{"head_dim": 64, "vocab_size": 2048, "norm_place": "pre", "extras": ["capped logits"], "init_std_qkv": 0.0203, "beta1": 0.9, "warmup_steps": 361, "final_lr_fraction": 0.1, "seq_len": 768}
MLP neurons of a small language model. Each row is named by its layer, matrix (up: input weights; down: output weights) and neuron, and shows model dimensions 32-159. Each number is 50 + 12 x the weight over its row's rms, rounded and kept within 0 to 99.
After each neuron's rows, "fires after" lists the tokens most often just before its 100 highest values on Wikipedia text that the model never trained on. A number after a token or word is its count.

L6.up777:54 52 47 73 53 70 25 71 49 41 41 18 71 57 46 49 35 64 57 57 59 31 28 69 51 48 52 56 39 40 61 55 47 51 78 34 56 65 38 51 47 56 64 57 43 67 39 32 30 64 43 55 45 46 61 66 57 37 40 28 35 34 54 39 42 39 68 57 57 55 29 58 22 37 13 57 65 47 60 35 64 45 33 34 38 37 42 60 45 36 45 32 59 52 79 43 53 52 12 41 30 50 47 58 62 41 60 54 53 56 52 50 64 59 33 51 38 36 39 44 58 33 49 85 57 45 41 60
L6.down777:46 38 51 62 52 39 69 41 40 61 60 59 46 43 52 31 46 58 29 43 40 44 40 28 26 46 50 53 46 58 42 60 60 41 41 58 55 44 43 41 51 47 65 48 51 60 50 49 33 71 56 37 23 74 45 66 63 41 38 81 37 69 47 65 37 37 47 35 54 36 30 45 54 61 33 53 27 62 60 66 41 59 41 50 47 58 49 66 38 25 54 61 60 27 51 57 37 51 39 49 46 75 37 44 19 41 61 58 52 48 19 57 40 38 41 57 34 29 56 58 32 55 44 52 80 48 55 41
fires after: " with" 18, " can" 10, "la" 7, " is" 6, "lu" 5, "ta" 5

L6.up166:50 56 33 32 59 52 45 49 49 50 49 39 60 66 36 65 52 48 65 16 50 56 64 59 58 56 54 39 35 55 53 45 37 49 50 40 55 49 58 41 54 54 39 39 50 81 28 33 30 48 55 60 40 49 40 47 64 55 34 34 52 33 47 54 50 59 36 43 66 36 47 55 41 33 28 60 42 56 62 50 37 69 72 72 45 59 54 38 41 67 66 38 49 49 47 49 34 70 37 44 25 57 57 57 57 42 60 55 77 58 48 37 59 48 36 80 48 39 50 43 30 30 58 73 46 62 38 52
L6.down166:30 74 53 63 63 45 51 28 65 63 38 43 61 39 56 59 70 56 48 69 46 35 68 38 59 23 59 45 46 45 57 40 60 55 44 39 50 66 42 72 42 43 59 56 47 37 43 63 62 56 65 61 44 72 44 37 53 44 37 60 48 62 49 52 49 45 56 61 44 53 37 57 60 37 72 50 59 73 41 26 50 65 59 48 65 48 53 47 74 45 39 40 50 49 26 54 68 53 65 65 39 47 46 49 47 56 35 66 59 36 35 54 54 67 61 48 32 58 51 48 67 25 48 53 18 51 57 49
fires after: "en" 22, "n" 14, "ner" 5, "an" 5, "ter" 5, " 2023" 4

L6.up559:40 39 55 41 53 53 22 53 48 43 37 38 33 18 65 38 42 62 30 67 68 51 57 36 61 50 67 40 35 53 70 41 53 47 60 43 44 26 57 44 38 38 70 52 60 52 59 52 17 87 51 71 55 49 59 78 41 45 17 20 23 53 46 68 54 56 52 46 50 27 71 64 40 61 76 42 59 62 44 46 56 47 33 58 46 64 48 59 41 65 53 39 53 55 62 27 33 55 26 32 44 22 50 68 58 45 51 49 47 65 50 60 56 55 73 57 46 60 67 55 21 41 43 53 54 58 47 38
L6.down559:60 36 50 66 50 77 48 61 21 37 51 72 71 42 46 49 61 31 60 42 44 55 49 39 43 31 51 57 64 54 65 35 45 55 46 65 35 40 58 38 58 39 52 64 15 58 69 44 34 37 63 64 41 42 60 48 52 55 69 57 53 46 54 38 36 42 54 36 53 56 37 55 61 41 35 64 44 58 67 44 60 32 47 43 56 45 58 39 28 42 38 57 69 55 52 42 54 37 59 35 32 58 56 53 60 41 47 29 53 49 24 52 44 36 44 48 06 55 29 49 50 39 51 58 52 52 30 35
fires after: "an" 25, "man" 18, " Man" 17, "n" 16, " Roman" 5

L6.up283:63 65 42 39 53 44 47 61 49 43 49 52 53 48 55 55 48 49 46 58 44 27 30 53 49 61 52 74 44 65 52 52 60 40 64 51 38 29 57 52 53 41 57 56 45 30 52 36 72 60 58 35 57 48 51 47 53 64 39 55 24 44 29 43 57 47 34 42 43 44 47 49 59 57 33 59 50 47 48 43 39 19 64 52 49 47 49 60 35 47 49 28 39 45 50 31 16 46 31 60 61 44 65 46 73 58 46 56 47 59 69 59 67 53 50 54 49 42 47 53 35 58 33 46 71 65 54 39
L6.down283:53 63 51 46 62 60 39 65 37 61 33 53 48 55 36 51 41 52 50 40 62 40 54 51 44 41 27 67 70 55 39 38 59 45 65 29 44 62 34 60 49 41 52 36 57 69 49 49 32 51 32 48 45 64 55 35 47 31 39 45 47 47 45 71 65 53 47 29 70 66 45 68 37 52 46 33 55 64 29 39 25 56 45 45 38 60 35 42 48 21 35 38 48 75 67 49 55 34 58 69 56 51 51 44 60 50 59 73 63 50 64 52 48 47 67 64 47 58 58 60 55 50 45 33 40 57 33 51
fires after: " |" 40, "t" 14, "s" 13, "on" 7, "ot" 5

L6.up30:49 52 61 42 46 28 41 50 50 74 56 69 58 72 33 50 35 66 54 51 48 47 52 57 31 70 54 50 22 59 81 80 49 49 47 52 69 47 50 53 44 51 50 39 65 59 51 34 46 57 52 62 47 33 48 67 54 57 45 41 57 26 46 70 41 75 52 45 37 41 42 57 56 56 46 62 52 46 63 38 34 60 60 62 47 57 47 51 50 58 49 44 34 58 55 32 40 59 44 57 49 53 56 50 55 54 47 27 63 62 60 65 76 43 51 58 42 34 58 50 19 34 56 50 65 40 46 41
L6.down30:50 47 63 66 24 49 59 65 54 46 33 52 30 52 61 46 54 54 56 62 49 60 76 39 73 59 38 60 50 47 34 55 52 48 51 41 52 50 38 60 53 45 31 45 49 71 57 49 36 56 67 42 51 60 60 55 43 56 08 37 38 39 46 56 68 50 45 48 61 41 45 43 60 44 56 46 49 47 48 54 75 71 58 43 33 57 72 65 46 63 42 55 33 48 43 42 40 59 42 36 48 53 30 50 36 65 77 48 65 34 38 58 66 48 63 38 46 63 53 43 43 43 64 64 48 55 49 53
fires after: "en" 19, "ch" 14, " Ra" 8, "in" 8, "s" 8, "n" 6

L6.up463:45 50 40 36 56 48 37 53 62 51 15 16 46 59 38 57 51 56 64 44 78 51 57 45 53 40 47 24 21 59 58 69 61 49 54 39 60 51 48 51 59 33 39 49 44 67 36 55 33 60 65 37 65 53 59 57 61 61 39 48 61 56 43 59 57 36 50 63 42 40 59 64 46 44 52 53 61 41 42 37 57 44 56 69 58 44 56 43 50 36 58 54 54 35 66 54 25 58 33 58 32 43 45 52 40 50 75 33 50 57 57 31 34 41 70 59 39 48 53 44 43 35 55 62 37 60 37 53
L6.down463:40 54 79 45 34 57 38 51 59 47 61 58 33 55 67 75 74 69 29 55 39 48 48 54 41 32 43 59 44 57 32 48 53 33 24 64 55 44 47 55 45 70 42 67 37 53 56 45 39 39 46 48 39 26 70 57 32 43 51 53 47 55 60 58 36 57 45 47 42 48 41 61 58 56 58 32 54 57 52 54 45 62 51 64 39 31 67 53 53 47 54 64 59 38 15 73 50 44 58 55 72 42 53 64 66 60 54 74 62 73 55 46 36 65 46 75 49 67 46 58 53 45 59 44 36 68 47 41
fires after: " " 52, "n" 17, "en" 7, "s" 4

L6.up82:49 52 45 43 70 52 19 76 56 39 55 27 56 68 35 54 50 40 73 30 50 31 70 57 52 42 67 57 38 57 36 54 50 65 92 47 54 57 61 53 57 36 64 50 49 58 65 54 43 45 72 31 51 49 69 56 41 37 57 41 43 19 36 53 54 64 38 45 49 50 71 50 46 53 48 64 26 50 63 56 50 66 54 55 47 60 37 44 38 34 29 64 50 51 71 49 21 62 33 44 54 56 66 44 40 42 46 55 70 48 37 52 47 72 54 51 36 55 37 37 53 51 39 48 56 57 43 60
L6.down82:28 57 60 47 29 61 47 52 56 70 44 57 48 60 45 53 69 46 22 57 35 59 23 58 48 46 36 34 57 61 65 34 44 41 46 60 32 34 50 69 53 46 39 47 39 52 54 57 42 41 59 52 50 55 45 52 55 57 55 65 42 56 68 52 34 43 45 68 39 74 46 95 69 62 47 49 50 45 46 51 48 65 59 62 46 53 68 48 49 33 36 45 64 64 72 56 73 63 51 59 56 37 54 51 60 34 60 33 69 56 42 46 44 59 57 64 50 61 57 55 52 45 41 45 49 34 44 37
fires after: "s" 34, "it" 11, "ur" 8, "c" 7, "n" 6

L6.up560:49 51 65 59 41 58 60 55 48 76 49 42 73 57 47 52 38 60 63 55 54 34 49 33 36 53 49 33 45 41 72 38 54 55 57 51 59 68 65 45 38 19 56 55 49 59 31 63 46 44 78 59 62 52 49 64 43 47 30 58 34 46 37 56 50 54 20 58 67 47 53 50 38 55 48 43 46 60 72 59 44 51 42 46 52 69 35 69 75 61 50 37 21 60 37 34 34 32 41 40 58 51 62 59 48 39 43 36 67 41 51 34 37 51 64 59 47 54 54 66 37 41 42 56 65 60 49 72
L6.down560:63 49 42 58 46 45 47 36 48 28 50 44 39 51 61 24 44 47 59 65 30 58 70 64 39 50 42 43 39 60 47 62 47 53 56 66 23 43 54 42 60 68 66 33 24 52 56 46 27 62 53 66 20 27 25 57 67 65 67 76 56 61 44 46 33 50 72 41 62 37 59 58 71 43 42 63 52 16 63 61 45 51 38 50 55 59 37 36 36 50 56 34 49 39 68 41 52 52 74 42 38 53 42 41 71 23 55 45 51 44 44 63 46 49 68 85 64 58 65 40 40 70 55 62 47 57 37 46
fires after: " " 26, "s" 22, "im" 10, "port" 6, " an" 4, "ment" 4

L6.up363:58 47 64 40 50 74 54 59 41 55 43 17 50 57 52 59 51 43 50 49 49 48 66 40 65 24 52 44 38 54 52 44 12 45 53 58 69 30 62 53 46 46 45 66 36 18 58 53 52 62 47 41 85 30 62 65 50 46 58 51 44 55 47 52 31 40 39 77 59 25 45 53 60 45 46 53 70 64 46 67 50 38 57 48 47 46 38 56 40 66 64 42 51 22 49 34 50 71 30 46 49 30 65 41 37 65 74 32 52 57 51 59 37 54 48 57 53 55 51 51 46 45 48 38 60 64 41 61
L6.down363:47 66 53 27 60 52 57 39 47 30 61 39 50 49 62 66 50 61 39 59 56 43 48 62 62 61 43 43 70 62 72 45 55 44 22 46 48 29 40 46 31 66 63 34 46 40 54 49 51 68 61 43 43 52 70 45 59 41 50 50 41 49 36 54 55 35 54 58 43 52 54 42 46 70 54 40 64 71 57 41 52 43 51 46 46 41 41 64 39 62 47 54 45 44 63 60 35 67 57 68 70 48 30 45 43 46 56 48 41 62 51 64 28 69 58 62 99 47 60 38 66 61 47 31 41 49 46 53
fires after: "," 27, "." 11, "-" 9, " when" 5, " where" 4

L6.up740:50 48 47 31 49 44 45 49 15 47 52 59 70 56 52 48 46 40 49 18 65 53 32 47 51 59 43 73 40 61 48 66 52 44 36 43 43 56 41 31 49 46 62 59 39 53 53 38 68 46 51 45 65 65 57 63 32 44 62 27 43 21 48 68 73 88 64 37 66 29 44 65 40 62 48 84 56 30 63 42 47 50 57 64 62 51 24 53 33 52 59 51 58 44 44 37 54 79 45 23 42 44 32 46 60 48 49 46 40 52 58 57 64 54 32 84 40 50 65 48 46 31 58 50 55 58 32 51
L6.down740:49 50 43 39 44 45 60 35 65 48 59 63 51 70 39 47 59 69 55 44 60 39 61 34 67 56 52 39 46 44 56 46 40 48 60 29 52 69 45 55 60 43 42 37 66 65 53 41 62 40 53 47 47 58 66 67 54 38 52 44 47 74 40 81 54 58 54 49 60 35 62 50 61 44 33 43 58 63 63 47 64 34 51 51 52 63 49 36 36 39 45 48 63 63 49 16 42 54 50 63 57 69 42 68 46 52 38 84 49 50 42 43 56 58 45 58 30 40 34 58 62 55 56 48 44 56 67 32
fires after: "s" 23, "all" 9, "ner" 9, "son" 6, "n" 5, " All" 4

L6.up690:60 61 28 50 52 31 31 67 24 47 42 42 67 54 39 75 60 45 52 25 61 71 34 78 48 33 48 45 38 50 59 47 39 29 46 53 30 56 59 51 47 49 54 54 44 46 45 59 61 54 48 28 59 61 34 52 38 42 45 48 60 58 68 55 40 48 54 68 27 33 56 54 30 57 49 59 40 53 57 43 50 56 66 61 43 57 49 42 22 33 58 70 48 27 58 27 46 67 71 46 49 43 26 39 69 44 68 57 58 53 55 39 26 55 62 42 54 51 38 42 53 54 42 70 58 56 23 58
L6.down690:89 43 45 49 49 34 45 46 78 55 48 31 61 49 47 23 55 19 45 39 41 49 39 52 48 47 59 51 49 53 50 52 48 54 56 50 48 52 75 51 31 67 41 44 51 59 58 67 67 57 34 60 52 62 38 47 50 40 66 36 47 67 40 69 49 53 54 38 33 29 61 44 54 54 52 53 45 61 53 30 64 64 56 38 50 57 45 38 58 47 50 51 42 78 36 40 41 68 51 34 47 52 37 36 55 32 36 45 50 42 53 38 46 57 45 62 99 47 45 26 43 50 49 47 57 53 62 44
fires after: "." 49, "\"" 15, "s" 4, "ed" 4, " him" 4

L6.up35:55 58 71 44 61 38 40 51 52 43 36 50 42 65 34 60 29 49 53 43 47 30 53 49 59 48 38 30 51 45 58 51 51 28 62 52 35 64 40 58 43 51 56 35 63 36 52 58 42 57 52 57 60 51 22 83 65 43 40 42 54 44 54 61 43 67 38 74 61 41 52 58 45 50 62 44 35 63 52 64 53 13 72 55 48 40 30 46 45 38 61 45 55 48 59 38 46 49 52 52 47 31 60 50 55 14 75 58 66 59 56 54 43 56 51 49 45 39 28 60 53 44 37 48 55 54 30 63
L6.down35:57 41 48 54 45 42 59 35 50 58 52 44 57 38 42 24 42 44 69 60 40 52 36 60 43 35 33 42 53 63 62 49 49 40 59 45 46 46 21 38 43 57 55 52 53 45 51 44 40 57 38 56 51 44 57 48 41 65 49 51 38 50 37 58 64 65 66 59 64 38 44 44 55 43 49 51 55 52 65 41 56 61 43 43 61 45 58 37 33 58 54 72 31 54 66 63 57 65 47 46 49 52 69 51 61 63 54 44 49 36 49 43 63 62 31 53 99 33 49 54 38 39 67 67 63 41 61 70
fires after: "," 65, " include" 7, " on" 5, " with" 5, " including" 4

L7.up637:49 67 39 40 71 49 39 54 37 38 37 47 50 44 46 69 36 41 54 55 49 54 49 43 55 40 54 45 68 45 58 30 36 44 52 59 44 43 49 46 56 58 51 48 33 55 57 43 48 54 42 26 58 70 73 55 69 40 37 47 53 34 71 71 52 41 39 62 49 55 38 37 43 67 52 45 45 47 60 58 54 69 44 71 34 45 52 54 65 50 51 57 34 40 47 28 16 78 69 51 46 33 60 37 74 37 62 52 54 68 58 64 45 44 34 74 43 35 78 33 39 50 45 61 34 50 46 50
L7.down637:37 56 51 54 55 55 59 37 45 51 60 58 45 38 53 48 72 55 62 48 60 51 39 24 53 50 33 52 35 67 33 61 49 49 67 41 62 58 46 62 61 46 75 42 42 50 52 45 65 59 45 61 43 32 57 44 41 65 59 27 64 54 49 54 38 51 53 43 62 54 52 53 42 52 19 53 34 61 59 48 44 29 60 39 50 56 59 53 32 45 78 67 39 34 73 60 47 50 49 29 57 56 46 37 35 64 54 47 50 61 60 58 49 39 34 28 89 44 32 40 70 47 39 48 43 65 35 50
fires after: " in" 27, " during" 13, " of" 8, "s" 7, "ed" 5

L6.up691:48 51 49 34 59 50 61 37 41 43 44 30 33 74 45 57 47 45 56 30 61 47 48 58 29 47 43 32 43 40 59 59 38 41 60 51 52 58 42 66 44 46 58 49 42 70 67 57 43 49 49 44 53 69 47 71 68 35 52 36 51 18 54 61 57 41 51 75 53 63 41 43 50 48 20 33 37 36 47 58 48 36 47 50 44 35 38 43 39 37 59 65 42 44 51 34 44 40 64 64 58 37 43 48 65 15 72 39 42 62 51 54 42 65 64 49 53 56 30 51 65 47 46 85 35 65 37 61
L6.down691:43 70 55 71 52 63 38 49 51 57 46 55 69 61 32 56 31 43 42 30 40 38 38 58 54 60 46 41 40 49 53 57 41 39 53 40 45 40 42 57 41 42 55 55 59 48 49 33 53 55 55 54 52 48 62 44 32 57 53 58 47 63 44 76 47 39 37 60 57 30 39 43 36 36 47 30 49 60 59 54 70 39 51 52 42 43 54 49 47 55 40 39 46 57 65 50 56 49 48 37 45 45 50 46 50 70 38 60 51 49 46 42 51 49 63 44 99 51 37 49 32 46 60 33 83 39 43 75
fires after: "," 60, "\"" 5, "s" 4

L6.up1500:46 35 39 42 72 38 28 70 71 58 54 34 61 48 58 62 50 51 50 47 75 43 64 62 41 44 46 47 31 49 57 47 56 49 37 44 71 46 24 51 64 51 54 47 58 66 51 46 40 82 36 39 44 45 51 48 75 44 58 36 49 47 54 72 55 62 58 29 51 34 40 50 36 57 68 67 56 53 51 48 36 41 42 68 21 65 40 55 56 67 66 61 57 54 49 59 44 43 55 52 37 37 45 45 60 34 56 41 53 44 68 63 61 74 47 57 43 38 60 41 39 51 51 69 50 36 34 58
L6.down1500:54 57 37 52 54 57 57 64 42 41 59 60 71 50 28 24 50 56 32 50 56 47 48 29 53 51 51 60 47 50 24 41 73 33 56 56 34 38 49 65 55 50 44 63 61 30 67 31 82 30 47 57 21 58 69 46 64 38 23 46 36 55 59 57 46 53 64 65 55 48 49 62 63 49 60 34 38 66 14 62 76 53 59 61 35 71 45 40 54 37 55 44 43 45 49 56 51 45 49 37 60 25 42 46 52 58 48 45 47 46 51 31 49 48 46 25 42 49 56 37 49 34 46 77 57 55 53 39
fires after: "s" 25, "os" 9, "z" 9, "y" 7, "us" 5

L6.up565:49 51 71 51 74 31 49 33 52 47 40 64 40 45 47 53 49 44 64 11 37 25 58 53 48 46 43 47 47 51 49 47 72 31 54 60 43 28 61 48 48 40 51 42 41 66 43 46 56 39 57 56 58 38 53 25 28 47 71 53 33 42 34 46 56 45 57 50 49 49 45 50 51 58 51 74 62 34 56 53 40 36 55 71 61 44 56 61 36 39 66 48 31 31 49 58 36 46 55 46 57 38 53 51 49 38 44 67 68 50 49 83 37 52 43 65 49 64 50 40 56 50 65 33 61 59 38 71
L6.down565:78 49 45 47 48 59 37 48 46 54 47 35 46 74 53 32 34 40 39 39 64 55 52 39 43 59 46 69 52 30 74 45 50 54 57 40 67 55 61 62 37 53 39 68 49 67 56 56 38 38 63 53 47 32 43 62 31 66 50 57 61 46 60 49 57 59 23 34 49 58 48 57 33 44 68 34 55 51 25 46 40 48 59 41 50 62 26 41 53 48 53 37 46 65 60 42 57 32 45 66 39 39 46 38 45 51 55 58 41 45 55 52 32 61 51 54 99 50 47 52 71 41 49 37 51 64 59 43
fires after: " |" 38, "ed" 8, "s" 5, "ver" 4, "m" 4

L3.up144:51 50 38 36 60 39 48 49 51 30 44 31 45 43 52 71 39 39 42 49 46 30 36 61 40 20 36 70 62 57 51 56 51 27 61 52 40 48 74 54 62 44 70 52 45 53 23 50 48 47 59 41 68 47 47 58 69 64 63 40 24 32 55 37 60 53 49 45 57 72 73 52 38 62 28 70 62 20 39 32 37 46 50 63 56 49 46 54 41 48 42 50 37 56 50 43 57 68 46 52 54 37 69 51 40 35 50 54 59 36 50 70 51 56 55 52 44 53 34 41 40 65 41 52 72 60 33 57
L3.down144:48 57 64 32 55 37 33 62 52 35 54 53 41 62 51 62 48 35 59 58 33 62 67 60 60 58 65 38 49 53 52 47 58 30 59 44 45 59 37 33 45 35 59 50 39 29 64 57 53 61 60 64 46 39 43 61 55 54 55 41 53 60 75 49 61 43 38 44 82 44 53 72 54 59 47 54 45 26 43 26 55 49 50 81 44 68 52 63 60 23 53 42 61 67 71 50 57 32 41 73 43 53 41 46 60 59 55 47 46 42 41 52 40 49 41 59 43 43 72 59 53 68 49 51 48 62 22 56
fires after: " |" 55, "s" 10, "ed" 7, "d" 4

L6.up674:45 44 68 43 59 38 44 70 63 64 27 54 39 69 48 43 42 47 42 49 50 46 48 58 33 62 56 66 28 43 57 48 56 26 35 51 41 58 52 46 46 45 46 47 53 40 41 47 45 63 41 57 46 45 54 52 67 48 37 42 44 36 44 41 66 65 47 63 42 21 56 53 31 54 63 75 38 49 49 43 48 42 72 59 50 68 53 57 41 56 51 40 50 46 64 58 47 33 52 57 61 49 52 15 56 42 58 43 32 57 83 57 54 60 35 58 48 47 19 55 28 46 48 41 63 43 66 45
L6.down674:48 40 43 33 63 61 59 50 42 58 72 61 62 49 31 65 49 58 37 42 60 50 29 29 53 59 38 38 47 62 67 49 53 47 79 49 53 64 50 61 56 42 38 57 29 47 53 37 42 38 42 68 67 52 40 51 51 52 53 53 61 31 86 47 31 56 50 47 44 48 48 33 46 32 63 55 51 29 64 45 38 53 48 58 45 26 42 37 23 47 59 39 58 62 31 42 48 46 43 74 25 35 41 50 75 21 47 64 60 46 52 39 59 48 61 35 44 70 49 66 41 45 65 29 48 55 58 21
fires after: "n" 23, "i" 10, "er" 9, "e" 9, "l" 6, "ell" 4

L6.up973:64 43 62 49 58 71 35 43 50 52 58 28 59 61 24 56 64 45 49 54 51 47 26 59 46 39 40 37 50 55 50 47 39 54 49 48 69 35 38 68 20 47 46 50 39 59 45 55 47 63 53 37 57 66 31 42 40 45 44 58 51 68 27 44 51 32 33 55 45 35 81 67 20 55 47 44 49 67 58 48 29 38 37 53 30 55 45 46 51 46 53 31 46 24 47 24 46 53 53 26 57 34 52 48 62 44 63 79 50 50 65 53 33 71 74 49 50 50 41 54 32 36 53 50 43 49 33 80
L6.down973:34 57 53 34 60 35 46 50 69 45 51 45 39 35 44 55 42 69 35 62 61 48 55 46 54 41 63 43 52 62 41 59 51 55 32 47 59 53 48 64 48 59 64 59 38 65 17 49 39 45 61 21 48 44 51 56 65 37 32 32 53 44 41 57 50 49 55 38 40 48 50 49 51 42 40 54 60 67 33 56 44 41 44 52 45 46 48 46 56 59 39 35 51 53 30 59 46 34 42 63 66 61 45 49 45 69 42 50 53 31 42 53 44 46 39 46 76 70 32 30 86 73 64 34 40 44 66 55
fires after: " the" 24, "," 20, " that" 14, "'" 6, "ough" 5, "." 4

L6.up26:45 57 27 26 53 33 20 79 57 43 32 48 46 61 25 54 38 53 35 31 52 42 17 64 51 57 44 66 36 55 67 48 46 29 85 55 51 45 35 38 49 42 47 49 55 53 44 43 55 54 51 46 53 56 65 44 52 49 63 38 61 40 44 58 66 68 46 46 27 35 59 67 48 50 41 50 33 40 60 59 75 59 60 39 51 36 35 51 50 41 50 49 44 63 61 46 30 42 33 55 60 42 62 56 62 47 56 43 62 60 53 56 52 70 48 58 44 57 42 31 44 33 44 41 45 52 47 42
L6.down26:36 51 42 45 37 51 53 22 57 50 25 54 51 62 33 45 41 53 53 43 33 41 35 41 51 57 72 31 49 55 58 51 63 64 51 70 41 52 35 51 60 59 54 42 35 51 43 25 62 50 47 27 61 34 49 47 59 60 73 64 45 46 36 36 49 41 63 58 71 46 38 45 62 44 55 46 71 30 34 36 43 52 40 75 43 53 45 57 43 69 66 56 60 56 37 67 45 69 51 47 63 69 51 47 52 45 45 31 54 60 46 40 42 51 45 57 79 67 42 63 53 44 42 69 73 47 56 44
fires after: "s" 33, "n" 8, "d" 6, "z" 6, " Ad" 5, " S" 5

L6.up217:46 63 47 75 69 38 65 35 72 44 25 55 54 43 40 75 49 49 70 41 36 27 52 68 55 34 59 23 49 54 58 49 36 55 72 54 58 44 61 35 47 48 40 37 84 25 38 63 45 50 54 40 43 66 71 44 70 56 56 62 62 50 48 72 62 45 27 53 49 54 39 50 54 62 48 64 47 35 64 82 43 56 45 56 60 39 45 70 61 47 46 47 54 41 55 20 30 52 47 43 43 36 52 49 55 32 57 55 62 53 50 41 59 59 52 66 46 41 49 42 36 51 64 45 52 44 48 51
L6.down217:44 43 41 43 62 23 59 67 22 48 51 44 32 40 61 74 36 56 48 42 54 50 60 48 34 48 36 54 50 46 52 53 35 52 53 32 66 35 41 51 51 52 33 47 47 47 56 53 50 43 43 67 43 49 61 58 47 60 53 60 64 42 72 44 63 67 45 41 40 41 54 47 53 64 66 50 58 67 41 42 47 35 28 48 51 71 58 44 48 30 53 59 55 53 47 45 48 54 52 31 68 51 11 57 56 44 62 37 67 54 57 13 42 62 70 57 63 29 64 32 68 43 67 44 58 68 60 60
fires after: "ed" 27, " in" 20, "ated" 5, " up" 4, " of" 4

L6.up523:50 53 55 65 74 44 50 52 31 52 55 45 76 63 29 69 41 40 59 44 44 74 33 47 38 39 66 60 38 62 45 55 48 42 73 43 27 59 47 55 49 55 41 62 50 33 57 57 39 49 54 54 46 49 41 48 35 51 50 50 45 69 29 38 52 43 37 47 62 41 53 78 43 54 43 59 42 60 71 44 48 36 44 49 47 47 45 51 20 35 52 49 26 34 44 53 52 59 53 73 55 42 56 34 45 63 51 41 68 54 55 82 31 56 55 66 46 52 32 48 42 59 67 40 29 58 52 47
L6.down523:50 46 49 50 54 47 38 45 42 68 53 68 58 49 49 49 38 69 66 54 37 60 61 47 63 55 34 64 50 59 38 29 44 49 67 35 47 48 30 62 41 52 59 47 33 71 68 42 55 48 33 52 46 35 45 38 69 42 35 47 33 34 57 48 62 38 57 46 43 40 55 75 32 53 41 30 37 77 41 41 50 33 39 43 55 51 44 38 57 53 45 39 36 52 63 38 49 40 42 46 45 54 59 38 60 76 59 58 69 41 55 43 50 65 52 53 29 59 48 51 77 68 46 56 73 51 49 57
fires after: " |" 38, " C" 10, "ate" 7, "|" 6, "s" 4, "es" 4

L6.up428:53 59 44 35 35 47 50 44 74 54 56 44 39 54 57 40 49 54 46 45 56 51 58 63 24 55 22 36 31 46 70 77 35 57 57 36 42 62 53 68 46 50 25 33 62 56 44 41 38 60 57 60 75 61 35 45 65 44 46 48 50 29 46 55 33 63 54 50 53 27 48 60 54 41 58 57 63 22 51 62 50 54 46 56 40 29 58 39 57 44 55 50 62 53 86 38 52 54 32 66 53 54 51 46 43 32 65 45 41 67 49 61 48 64 50 40 52 57 39 42 70 66 41 61 44 51 31 53
L6.down428:64 66 44 50 42 51 50 71 58 40 41 41 57 43 53 57 51 75 44 47 36 55 53 57 49 54 38 34 49 72 70 33 39 52 39 46 46 31 18 44 41 56 63 53 44 79 60 51 39 49 36 29 48 49 43 33 27 46 41 52 48 25 54 63 39 40 48 58 50 51 59 57 57 41 56 36 58 63 48 53 72 51 44 62 47 50 42 46 50 58 70 45 42 51 51 41 57 62 54 50 61 46 29 79 60 34 49 60 37 45 41 59 54 68 65 45 99 63 47 21 34 73 71 25 65 38 49 49
fires after: " a" 23, "," 13, " and" 6, " is" 6, " was" 5, " served" 4

L6.up324:68 42 42 41 46 28 49 57 54 96 51 19 53 72 32 48 65 39 62 50 54 60 56 44 41 72 43 56 42 36 50 57 43 50 54 35 60 49 70 30 58 69 63 32 49 57 48 40 55 49 35 51 41 52 50 36 47 42 49 44 45 52 49 38 56 42 46 41 61 48 35 47 47 55 54 50 51 48 65 38 54 50 64 82 39 77 70 25 62 63 57 38 42 59 74 22 53 48 51 64 50 61 53 19 45 50 51 29 40 37 48 51 53 70 25 61 48 14 59 57 52 70 50 51 64 49 48 75
L6.down324:52 46 59 39 55 49 50 38 57 68 66 54 44 53 53 57 54 65 28 52 42 52 49 56 35 58 47 48 59 59 47 31 33 57 53 57 55 39 43 62 56 50 32 36 43 37 36 30 37 61 52 37 44 51 44 55 38 71 46 50 54 56 38 70 34 50 67 23 48 53 53 51 52 50 62 56 50 54 37 57 45 35 50 46 37 38 31 39 51 44 52 47 64 47 61 61 47 70 27 49 44 36 25 80 67 38 61 56 53 55 50 37 56 63 63 35 27 44 12 51 54 54 28 65 54 54 50 41
fires after: "o" 42, "i" 7, "pe" 7, "e" 5, "ro" 5, " Po" 5

L7.up636:47 47 49 59 63 58 52 63 45 60 53 51 51 61 28 62 28 72 52 64 44 24 51 46 34 44 36 36 48 31 49 45 63 37 51 41 35 54 66 41 33 23 62 48 65 37 52 32 50 49 37 49 38 75 60 63 51 30 45 43 51 58 66 55 47 54 32 53 69 46 40 34 40 56 42 68 48 72 49 66 49 63 50 48 47 27 23 59 57 54 62 69 54 42 68 56 47 48 46 21 45 23 43 75 48 57 69 56 62 51 62 38 47 61 24 64 46 40 51 29 56 41 50 59 83 34 43 55
L7.down636:61 63 44 33 51 66 46 29 62 43 40 60 46 34 59 61 46 38 25 56 45 49 44 52 45 40 57 47 40 51 29 67 36 48 29 44 59 34 58 44 57 42 61 48 26 59 55 37 52 59 66 38 29 58 43 61 55 33 56 85 51 61 43 44 33 55 56 45 53 38 46 52 79 41 40 60 56 50 42 49 36 41 45 32 62 50 25 52 49 35 62 34 57 30 69 42 48 63 41 46 75 64 26 47 46 37 35 52 31 54 43 65 47 79 51 63 64 73 65 47 35 64 52 34 55 45 39 52
fires after: " " 27, "-" 18, " with" 10